{"rope_fraction": 1.0, "tie_embeddings": true, "beta2": 0.98, "decay_shape": "linear", "final_lr_fraction": 0.0, "batch_tokens": 16384, "seq_len": 1024, "train_tokens": 199700000, "dataset": "wikipedia_en"}
MLP neurons of a small language model. Each row is named by its layer, matrix (up: input weights) and neuron, and shows model dimensions 16-143. Each number is 500 + 50 x the weight over its row's rms, rounded and kept within 0 to 999. Numbers have three digits each.
After each neuron's rows, "fires on" lists the tokens most often at its 100 highest values on Wikipedia text that the model never trained on; "fires after" lists the tokens most often just before its 100 highest values on Wikipedia text that the model never trained on.

L9.up593:525476469485470512501510558463522399441535562487586539448567436493509483386468566478499563521553517539541664644552480414406510516550474452425462485511564492550549502585452490492535428511493560449516555513456451576476538543400538483568413507551520440479481462507457496497559551470546527532588447484536468406469585406511384496499440452595460476486546494516513423514509521477438596402540
fires on: "==", "===", " the", ":", " →"
fires after: ".\n\n", " |\n\n", " with", ":"

L5.up577:465475553479557408448508585602596440484400462455461554552547441491500481502505504557568535543520503538441515436489414461509465533471419526502547503400486448485524454412469488541498513493603507547484438502584484466521574538478488473401534538507542540503494359525474499526530527611512495464562517513490569497514616427536450521407541456487478448530512443494536519443492409489502562504431
fires on: " (", " /", "|---|---|---|---|---|\n", " |"
fires after: " |\n", "1", "0", "2", "8", "6"

L3.up224:490545490444542508519501536422602477492494518546455389479457404573509619459492495448472437513563502557512564533521428473464464490494480471473509502523623512498542523569507391483571449440448608554466430507544396475446484498424466554576463421555531467600407484507478510394548546594515433468540507530477473475496520417417522604497458488508430607485600505487559500460501522500561589501472
fires on: "=", "S", " the", " A", "a", " of"
fires after: "\n\n", ".", ":", " (", " member", ")\n\n"

L2.up732:461466545521500496500564453536486556474539437556553554409431520584594503501498519475477541471532557504630481513479514539492438460476609505495422430602505465476566502574467440529456435492582518404478576539471493482434500448527452442399500524571491537472422532435529406462481628513523528434394490620621503496407488457500442500421490563514446574495473474511384478496493536506438500482545
fires on: " ", "f", "x", "b", "ert", "w"
fires after: " a", " A", " le", " He", " B", " be"

L5.up743:398532518496434496478579443556513457392486477457481522434488496582606400475499531466557497469540535598455418593519577549492431558524440473407480510530590538437480436576564481571519467506452506521383512578465450510474539566484438459520399493629547507508492543464440451512549574500468575472468382541658548438510561450467526550441437552557464518469480527471533541575509544545493500440484
fires on: " ", ","
fires after: " September", " July", " October", " April", " August"

L9.up33:514577525442500443470563397468494484449533481435502526421455480567482454487513492502528482478535512492516507603488594488350572563487513473544433489468544478460577461522470504523515556545461449583428573503493578525414526557391498541593422497559557541480419457482501472557521575473549511448441449517550537477399550483543496499520582586525511525543593406421488532528585498498524540450480
fires on: "20", "19"
fires after: " "

L3.up598:566515534549573459497503486587477533457422548510504528469541458469503596469452497410540517525528546532468496509442476488468473422589447525440517465465581491482543498571544535560519460503481467482469452490486423570531449522573416556455582463663518435490514606506566438401487502466505463491391490528520515491401588407509468570566478452508500555430587447519563522534506509470507562455563
fires on: " and", " also", " later", " it"
fires after: ",", " was", " is"

L3.up284:450471522448539500444541405501521387443437496525492520507482460467431455551543532496506533531508478547512490537551534548588392507479477538502491559587569493465510452493509438493446435532399535588412479540511372475513580524508534564487523462486536470526503462485494502530520488552516485435545472501578588500474521511489440473402406449527446479428546472495456521455470565493528511503484
fires on: " at", "n", "K", "m", "S"
fires after: " \"", " (", "==", " studied", "ics"

L14.up527:460572480469471499584574583526515434462462500432498421479496559476575453387465429570558499489571430470382493458460497539397470486466409461485449486457499458510502502568544489558550455521492457523492393502508487540558527493503557523455445489498516543487480525536629482467480493471541529450496473536504552488467562481399316514502474453509437494521602484514636488571496527519590489518520
fires on: " Sh", "20", " sh", ",", "18", "19"
fires after: " ", "1", "–", " (", " |"

L9.up420:523593487492433519610522574472625420447565577568450665501519436468578495538371468533449488569506455513444501528532411422463493640473496498493402567513577537553552500504450412482450417563368612513477576451499600461452515406450575509558510416510517434501469471487505498531555474555488479537564514507488501505480502476409462499513501483496434522442520493479452489486517557495546552527563
fires on: "===", " an", "=", " rep", " pro"
fires after: " |\n\n", " to", ".\n\n", "\n\n", ")\n\n"

L10.up581:509503438455532488496539471527487498440622469528438613489378600511456541448593439459530554446560594385584611559534571489542424490493512515526506385452493564423521494535530524535481503547458451527440536539557475558457467508492494424448531460551490531527474569504525457569404512521435533433490419512565478466420472509485491510461499500485481421518555477471472530518528455552490616471467
fires on: ".", " Party", ","
fires after: " A", "|", " N", " P", " H", " C"

L7.up245:534523459427501456515598428486539351512529502465460406448526557513550464499504563551530508499490495478496514540576567552548490493446434449537381479555570462475467427605598414528452543502470500444408565563485464513495450591489530571599425458590489493531468558598571466486480469427493493529565477449513511491486457493422514516499516431458513525539517467472529459568495563572496548516519
fires on: " ", " |", "erm", "Biography", "18"
fires after: "|", " ", ":\n", "\n", " sup", "=="

L2.up75:487534464451505530535514505530461530442546509468619456516417544566470535583510483554453439423514566537465485487506567509448492447516504518440500405598555515548608479601511471480447405522482540520500545511445513474398489560433582505519449448535498509541518439499523524380526535496513562425498502507481495484556614479619425529547505463499418479513501419579531513499461567511468413490510
fires on: " He", "|", " that", "he", " Some", "He"
fires after: ".", " |\n", ",", ".\n\n"

L2.up693:469484491478468537648498434469459480484518445486523442444573551564508544419559539437567470605524473599466575543496527509419522454540413450478483507473541573540536461545520595458526473493463529469453418543468495552519429607515418565440482537524540492513455511506472519597508508501540483418457509500502531471455645494531353588508455448508469543481518375532581539565489552470497537463463
fires on: " It", " it", " he", " which"
fires after: ",", ".", ";"

L6.up231:484582444531461470439544491444492512344504549505584524532549552471505424542464470429417432469487547551509399512428535500472476465469474478494379560582590547544474487595500488515497473527497511437471459501449455488514567441478507491462510532487504508565486464479476418468551552554523502495501507539638497591449518517537465602471460474468418554510446546439457536544537587432496442533480
fires on: " "
fires after: " January", " April", " July", ",", " June"

L3.up385:479507511485543516513548488402487493325583564545496436512560473492498525542511446534464460444528515496487470492558627544536451536378544545458515485496574525505522504526383502476514554520534529576470531529510389520459488474518484468475491455579626520557465521479451514499529472544496580459511460534572485459418497496420501532461481493542427519452570491525538479524516535586539515483546
fires on: " As", " D", "a", "As", " Location", "and"
fires after: " (", " |", ".", "-", ".\n\n", "—"

L14.up701:493516414535474479459593546475471491442383420554529570477553588449543424464514520457490508553492491482509434453498410425484554539605470429423434406553531542425489464607544521546561511564482467539359558512572539491542499501491504474580471474570431453583500522460464502460519507626432427471491410500579487565428535434493468471444489500470569532506528509543514586477510510482549513476452
fires on: "19", "18", "17", " |", "12", "7"
fires after: " ", "–"

L5.up2:518535523481554471482422480492493471498503458480518524494505465565401181444525704381473525493432524444428487520479431511462506459536453466449568448520496522456458506544526514490462485459475473458507462527518495473515505518537540450469441465553477521556289469533546454493544476488488433473526508484521567414475516503466503469537584524435563437463511519454474476503553439505485513498544
fires on: " of", ";", " were"
fires after: " one", " some", " majority", " many", " number", " There"

L6.up193:487495401512320518500532538485443498516525491414427482434404599518403498409458450544521470432499496444550528510565473558435515394488476529557463478508628491547532548563510516512423554498537553514545468471449546549458488529464455483531466470548565497560495525482500411539486549509457489445504491464520521437543473415523567532473534544493519532423512403509461544515540616553502568464468
fires on: " and", " ", " but", " of", "end", " however"
fires after: ",", "As", " t"

L2.up502:333512471432523462542507506491521405466546535553517578463409420482492521501493478407443468601459484472539431591494472515398421608488461458386445489576489548487558429499457536500484453526467479516463504523483471527460582546528528528505464485456504481523511501543516498606445519607494494543529458502501543544474600460451481529489485462466483458488632507523427496573483523461492555459494
fires on: "c", "n", "h", "s", "per", "m"
fires after: " \"", " (", " dis", " en"

L3.up409:545578454544579505465553393510550481497536476459537466427430434471507474446561538488493505559451456494414541570502467544512502637481458427432436423482554464405554437555526480478431519469480440493475554563464474582515490553452543491513543466622593413514427578477450468501488485493525545461458467560527527420410415480438501583453486484643475502513583484559598552445533504459493489447527
fires on: "19", ":", "20", ".", "17", "18"
fires after: "20"

L12.up767:436573457463420467517513535549598455492464533586464465507555424497491500402488442462443461589600523553509460475584466561553413671460528485476482483536553539465522565437458499490536399606428471508471518511504493411486542532535582542413507386552553513527430552466469493475551525555518531474511482447463461535444530463458466526453598415480394573492574504436455527527457495566437551512433
fires on: " |", " used", " in", " gener", " from"
fires after: " ", " was", " were", " appeared", " be"

L3.up407:490532542509556499510525544409473540382502586527467409563556466510469477549514488518536384448559536469548482514460532525544457497553515508509480523471559508579522506552535478474459448497524411485398544534530475502357546389485493473457538470568514518532560497506533360465533618510507538456499479591532542457384489478501508543476370377476442514447494396505564507550475555529463638418489
fires on: " and", ",", "l", " Mat", "in"
fires after: ",", " However", " ob", "-", " (", " was"

L13.up524:498538458456550416478563528445550449492633478467576484470481471357512462467540535513534529561521423493454601423552436513448504440436461466529428466468503593422433363521563442570589532410494462513525515441631499549520530628377508487466490511500433488416524595508499457464561508486485472527516588474478559436377528524477469577464480512553441473527496512491599522531558472448511505486424
fires on: "20", "19", " ", "a", "us", "18"
fires after: " ", "–", ".", "H"

L3.up38:495562381515489391477308530502497461476491534486508527454497473558449420466564522420418506512507578511540501547542474498440464474542518497527377520540460482377506513553515491512477446430485541478448440547469487471543495495505479478458490433478497504517408732514415448521530465434501464491521461562490584492523509536504485506532572522463546515409443479495534543501504535447461481317548
fires on: " of", ".", "st", "=", " praised", "re"
fires after: " one", " No", " many", "\n\n", " two", " Not"

L7.up729:539528497521523450474378511521468548590562543540541478450580504454483505474282529612533472575563496512639484488456543528485555543445514519480532489462574500502505442574523522546561537509469511480496542515464492536500400458515537528468551477563475497543543457546488467549441504530499591511533524471520601527467532514483534459507505506497524531448523502582430407448536430480417469547517
fires on: " ", "es"
fires after: " on", " May", " September", " December", " July"

L6.up328:528542500446515507509510532497483471444565565483522579437449493445633548451566536425547388381511510457524510576492484492495443464466530488555494506420570542510569450557588451511508463587471425491462507598489582563504456523576470502394443425572548480467518555442521419491453535481553455399522507489541519460431513450455394499571506500504537540489502471511517484489481524558490574450477
fires on: " and", ",", " but", " |", " she", ";"
fires after: ",", ";"

L6.up84:504521477535475494488539460507522516475570494448525508500513506483506491474518548580500437435441506479508510543528435514473353514564514447574460447467580538534567541542615530636474560557518459557396458496430553543543569553439514489509456595511467530581497561467496472507515483504478504468435526557571575357446541455387516566497392526546460483488515488430523492504509608451508549453427
fires on: " ", " but", " and", ",", " however"
fires after: ",", " However"

L13.up11:503481451498457535582488475539542520540653522466621538443465490454519468489531416511536454514456472472445492508443534471452511429506481504592419467514521461415456447456441415510481579544492472506530504537453506550525439497470463485575498565514495537431495521495507442482547520498460554547502574531481531492483474456496395578481468487619501514451551431546478481471489475443455524527538
fires on: "20", "y", "ú", "ex"
fires after: " ", "oc", "H", " D"

L5.up655:569550454431565450481549461572471473522501457537492472536479531471470445480479559497469407473547419540543522504498469551471448517513561436458375565537585495455524487510523420555427537571437495514447546546479449470373562520499578592507483469519469540543348487497519413426451637498502432543429458494526520490503521533492434579468511481543432471436527446536482490503616546505497509515461
fires on: "N", "19", "St", " not", "l"
fires after: " ", " —", " (", " made"

L3.up262:547445591503487488517456489486533544495511614493520478469585493527462525495503491377519479509468434498641514502478484597538497566464425538549584405539512543585505525525566481542524486449522535506486522504526457452528609505533650490451445524509547519458491528484393533483473497487465461507488542478439500535481512491542462513487781534552461464512542513485563563473421529451462457394603
fires on: " well", " It", " to"
fires after: " as", ".", " Univers"

L2.up409:485467517479588548603582479495469470481507510478479567470326636482558469466518503531510532479582575473557515560451556496504438429448525495507539446439507483481530498544508433494543530442544443451462507532557484548461452483482460503491467632531427650527531423536457478486504474494489475420403492491571582522504518467507474534529499570527483606534489489506487517487567473557496431504542
fires on: " Apps", ".", " %", "z", "k", "iv"
fires after: " |", " No", " Ra", " Cal", " E"

L2.up449:511505447517521421535606493447497469502560551439493421469485594543442405493547544532542399541404574492521513471541507524516443511382541454562472510459503482419481427500534548465471558398512519521524503542511528450480615474489424445609453486539545482584517525516471456474374598451521389518526456534522453488542544579498539581528531479494510497470447536546433534506552510550485447551486
fires on: "ig", "est", "ib", "v", "ag", "ab"
fires after: " F", " pre", " f", "f", " d"

L6.up53:482515439450480515498502430524433550500499461526606516465498515540525488525495561493486489398521530512508511519531574591514494421532473440510454451595589558535486464593550522528453480502473519526418493591415519557506489462456525555484360552464491474471523547520509432506495573564465513456510533595537520460371474511502426465510472481612448484459486510546521525465573585495437439452440
fires on: " However", " and", " where", " While", " but", " while"
fires after: ".", ",", "=="

L9.up440:593439481439493491500506323416473469462466514437490554422413541460525593374531507523527605498512493466486609530581521560503513549482501515514526439380578581453450473413462449476515490412475436408498426491509563559479499530451502507520449519499511485548547521470573517492518436457355500550488585478551490393480510523423484470583497579492533485509496464435525555526487519529548562524501
fires on: " it", " It"
fires after: ",", ".", "-", " and", " as"

L2.up174:381460475446469470539528557501499471488518551537594537534443482591454508543453486531572486539474538486504438536449502590423457538538464483489442506489460511498531435498607543479461432558463506524513477504540493456547425505480503471560370466527541460584557485428543527559522495635457513458486512530455512369463583418490497496502482418562481510478534513561493508586500491572508531451543
fires on: "n", "le", "c", "h", "per", "el"
fires after: " \"", " (", "/", " col", " p", "("

L5.up263:506471532415637486536535524418506450467435494471466627509486415597536493539489515532476553472515515466529481454471480468416498581508467502512524513515554442510571506540522512511613464433497528516469520560601466516496518530446468517438455393572402502478470419463437499406500531588586476513543412518458491560478538564464433489461532508518495535560540418482477579432542459502522492451573
fires on: " ", " |", " |\n", "10", "0"
fires after: " |", " ", "0"

L3.up406:514478499482458572573641442470517468472533456514492458507586456530526483457405532506588399451443398516414463482377519453525523558522431474554478448455533458449485539482433465646503494502561511552483585451550493585628465538520544510474492516463504521600623593490463540498469613507518475535513478542425422472552480450531506537545533472523456500524553507509429539429451528576444516537529
fires on: " well", " than", " there", " background", " of"
fires after: " as", " D", " more", ",", " d"

L7.up354:590468454432463489453534471519553419410529575578518525487533575501499485470480449404461425506483500474458558509519556505531469461567395500468395497476607464541466448527591495430482528538461515454450449462549448537530596553470558531536500461535528413597472576491553445481472484559423495528493448467582490464415519460474512584553514519443551580499507437530478505576505602555481515483520
fires on: "19", " ", "18", "20", " ("
fires after: " ", " (", "\n", " a"

L9.up569:511473530447539456555510491482461432491514473460596578534545409513487412543453511529478532596606538443537561517567488496462534527367450400453437560501636490462585457529546519481464404527507514439484490539571581568516471605486581483595461447561555475511403484485481506463372482510556534574499517540507488395490507417475477459493523405569433515535518493392456567506508488506568498474531
fires on: "==", ")\n\n", " |\n\n", "\n\n"
fires after: ".\n\n", " |\n\n", "0"

L14.up748:483513474525510484543521568516513554511506485525459585510514541531480518573512423523386492529511486555534382498544507418541491483447554482524479491511496457439619441422497519466454502669580440495446564454557594478573546496523593538501496520486489485596500494457473532573541488579434460570475422511564516469426437451507448493436490456446486563450511502504517512477505479446528413470524
fires on: "19", "18"
fires after: " ", " (", "–"

L2.up33:483590523462510539528511507391514524452462542514575482504585490487582537541537551399489474478472527512573469537474544552552501417479515435474471611547632555492456492562564460479500469585535602555538501507523554486462558466470433525450497421541509497546489558512434462464567535542516479411487368584459465544443492454422427576518555527536433493458464460513471524513496598560449486446474
fires on: " |", " at", ":", " of"
fires after: " ", "–", " |"

L14.up185:460581412459513476538564464462520499517503555519524503544500415442541437466506511510493534484477532619473459475564549501428492466574507533544523503421530576532496418566554482600558485538396512474510473552530488497573552577522511615453535479391470499519513508562501503475586537463458394383571519533501553470380496466450497570510463433522537448461537567515597489414488403456581498489538
fires on: "19", " of", " and", "18", " de"
fires after: " ", "–", "19", " University", "20"

L6.up765:573506471431484509472514554493499448426519548576502515502465435509579546474434519516505435495493467486523477512610475629510491539513487462497451545509612579521542442513440454478483547441496588581531540525585483466393541477482400513512420424456573436531413486509479424423490533560453485425570399502504489400519530405445471603456524513529549572482594407513477541443520552572493588474557
fires on: " of", "A", "a", "p"
fires after: " one", " (", ".\n\n", " \"", " un"

L14.up758:502526468452587491507490507478546519424497576512451495551504520538416453496553467421490467537484514535480520427496448391521531481487535531578456411386474540522509409386500484507512550628494392505456513411499524517534513524445507536506443491496535529619531555422487492533499495488485448494475525484464437567576552473501552488455483518420542512499511480449430571512457473457455503423504
fires on: "19", "20", "18"
fires after: " ", " ("

L10.up645:555462493571521443494501481542644504485531529482482430466485466548528504432505444420394436556439492434440517521442560537516550579558507510459492504457499539511549506507526500491519445440442514473584482495487431499515541500490522561575549503512468536506398555481568499536418458534491632513475472524573487489445503485545465554474515528477504546465573516497499529527503563436507483547534
fires on: " ", "20", " on", "u"
fires after: "born", " (", " on", "20", " ", " oil"

L10.up660:482425534460471479517501537475485537464546504453433550473477518583557557444466509555421393432519576432485584484504474522443458489410539555530511459484523508524589492484469490515450515522451495608556507437541567540470494452490506505473470514569521573511537503449480458565375486453448465486399553573501512422517579466428548454577453539537414486505503363563545466498562547565602523394493
fires on: " and", ","
fires after: ",", " However", " and"

L2.up508:544563497477498544546496483504495511485664544389579546507463519399534456533542514446489469517528477501573501530468506512445408502431528393537511512554550602481534491584483576491535504480553448466514595550502568560434574550498436449423501492566513476531454558426381447480458586515484529484537395504580518498438444524481461512549465530531533536543481396512382537531469503508560508471493
fires on: ".", " ", " |", " while"
fires after: " W", " L", " R", " Dr", " B", " K"

L12.up739:533509367446571504535515437524557526548515530501615527439510463547494482457594525564500442566463538549516467588513502500477465454521435452447398403491472593537549372537542486553482552516507486481529577549480510444561500526444477451545542509480476475572466471497591434525446587538540516488432520540498469437498513487516446653529516467507377491512640560417498484512526540507559494517462
fires on: "20", "0", "00", "98", "05"
fires after: " ", "20", "19", " (", "18", "13"

L5.up446:549577514427498522512518536475471417412497491561441559491630559495508497560381506512533525397517521484547507473572454440449518474521506429510448552522620406544559516556539468506406473539428532521477475544510520455412472442418519520462465443594505512541423463466465453474533559532563472453544424567511462507423594487456492513445541529529476537518515397514441510468541503513522541430514
fires on: " ", " |", " dep", " |\n", "In"
fires after: " |", "0", ".", " ===\n", " %", " "

L5.up749:487430528492571560448482481556498535482483432470475448488499530469529512461460454499605521470459515448540429493525499541510515544509499484421597470501525586519374481457507509483453541523537536532488533535444507574470476588556487450418522517433428549475616446525509502428499525557533503464598569421606501554557610524474436521514601473484539471567416389540489554568485449444579515478580
fires on: " which", " with"
fires after: ","

L10.up412:535452457459481461492538499520459396485529516475458535481462475512507381438555556455489444613490638530455499575531475461468496475522438420499431573483565474426540378574527434587547498482472565472532612511513504535491567562517476489615455451558401454482439458492369523496437532494545423471503515475491440546447498489499507560451568420491513600579573512540457528470509439582462562508552
fires on: " |\n", " |", "0", " Dr", "."
fires after: "0", " Goals", "10", " |\n", " a", " Republican"

L5.up574:513548466445480504540507508453539430461536508535552474429589450572530490477384445431418461471511519483498515542519551475435448643624432418382488495549568483481508472528468572473466494496461571603501563511458460483456536485402537457589470439481509494483460525497524512504526517530510617547585458431506466488502572521566404615520535472466454438512577429498518485629553510496519564492556
fires on: "|", ":"
fires after: " |\n"

L13.up72:487627447488544470471517517479541541380435582471488490474490463472497534482529518498416471487500447482559507481485510540540555428478496504485460531476639551478435510560377479550497510456542491595497578573512424471471556411463401476507576488509493430491436508404420372499440493536533529446523543523563545417413480501442493474488510551598583528422502457408430519561562538579445528427440
fires on: "20", " F"
fires after: " ", " (", "-"

L14.up348:475496380412506503462534441497510524466491543358574535458447507458571478391595460513529452490512514479494485489485542406449399494498476509542410441419525563526518416452592549502519527454527472498563479586554499609562564507493621507516459457518555497487446530506572418524544499497485427453490444565517500565477554432474412531590455437521539567566518500458453455476471489444557532498471
fires on: "20", "18", "==", "),"
fires after: " (", "–", " ", ".\n\n", " and", "),"

L7.up631:508561463422561477518488519544474506502588483429525621497509493533444498491491475542515494564569464558496606442602397543362501457458482458430525446523525578396458500512470446569509555481414499505476592457576520563586488542476462480521512602546465432556465494431445505513493409487464505502439535549520472496417455520460467544526515525461509512477551512454482472456545443464577487430429
fires on: "20", "24", "19", "18", "98", "ent"
fires after: "20", "19", " to", " Id"

L9.up576:541533561493552521425384537511530461522536569530560451519573545489486441569407557605491443514528500560538453594472558513525464546480575504513529567517479532549538378614481487526571443472455464587351533487492558506378436467559484539482543523583483503501489473425539500543440528534455420545467432503554498584514508438456512402552544490522496501542447467501474369465550460449392484530414
fires on: " ", " May", " September", "ig"
fires after: " on", ","

L2.up501:563476472545482510539546535514498511463483552492509523468467566566572584477415394496512461595536519549426494581490573567498434521510425482419423499501582544447554444501460531491476462500496609534465470547503473415512455520470512471508407488586492536542516538455498518472504423537425553496465570508468580453374540484454459543464520475597378475488631363463577521625559566512551573441517
fires on: " It", "um", "=", "ut", "o", "us"
fires after: ".", " comp", "ant", " sim", "\n\n"

L2.up454:517420449473552497543507485536472433515615546473504543479405436474499546541493597537520492411522500475537498590515425474423505390555517498443404516576493483586592397566510549436444525549526481511414558554470473537503462501456528504558453518500555536533534492506524366494521609419405499430552562482534531428537538422508478477496466476494525533511532490484449484534465528523465580422527
fires on: " he", " He", "w", "He", "ust"
fires after: ",", " that", " where", ".", " when", " S"

L5.up717:472536507495529514519571557548476462459491500442518401516575518474550406516519528421566482443537573506537472489526455527476491462531483489497460472525586480509444486547592546558511497462494496450481464563490450584484636567408500525491480479538485575498449529563439468444597521445469466492533427584610458584392555432503477516508451523532476488455519570546498489469616576538494468477489
fires on: " ", "19", " /", " |"
fires after: " ", "born", " |", " Apps", " ("

L2.up245:621595426502515471608532535425513467487566551439516461475509504476493461409541497449549371636505506407501543502548436497464508569401534468535469489429456520524499462522467489473509611476527480392577487506502547508547535489457481472574510534562589444630486562470624455473487476481543483501490479451572538557442612485549510597579474554507455505424494468502526472509513500454477518476457
fires on: "ig", "ab", "est", "as", "ame", "ect"
fires after: " F", " P", " V", "v", " Qu", " f"

L12.up452:559547402475473535474513518420476560382566517522477610528448512554494449575515412471474511556552471489587491574475519522495421503476502430573471519496491535453553473555521488527382419552456376411455579566561511487477523475528476468452451589587518552503486533531408361608459555553492401492446447533522595414486515468475473518502446473565514453438485450508409548566566533514500611460493
fires on: ".", "B", "M", "-C"
fires after: " (", " A", " N", " R", " W"

L3.up617:532511492490539446540520519509515485463535499415514544504507549525575456474561524486559461576532587572466498534513567546392507441553443478483506533386491427425555449456439444557530451524540456488433460489477513554540495563475580450544544404605470475579495454464400532446430440598523556533511522501561526505474601547479489518498554417515518463605560511527553622519590483476494465537517
fires on: ",", " |", ".", "en", "n"
fires after: "0", "1", "v", " Ol"

L14.up166:478484451451539505530544552501500511523606530546621661469487535476480435455549476535453442457472477525600509572407511522454440444533468429493452487521485434491586383409481540542521480635490574511471585527584557564461627475476498516524475466628501525547450384556477497501587459553486464557479520554560496402489472456489525490592458425527451455451505530446486500603509487498548525505483
fires on: "0", "C", "D", "1", "2", "3"
fires after: " ", " \"", " (", "=="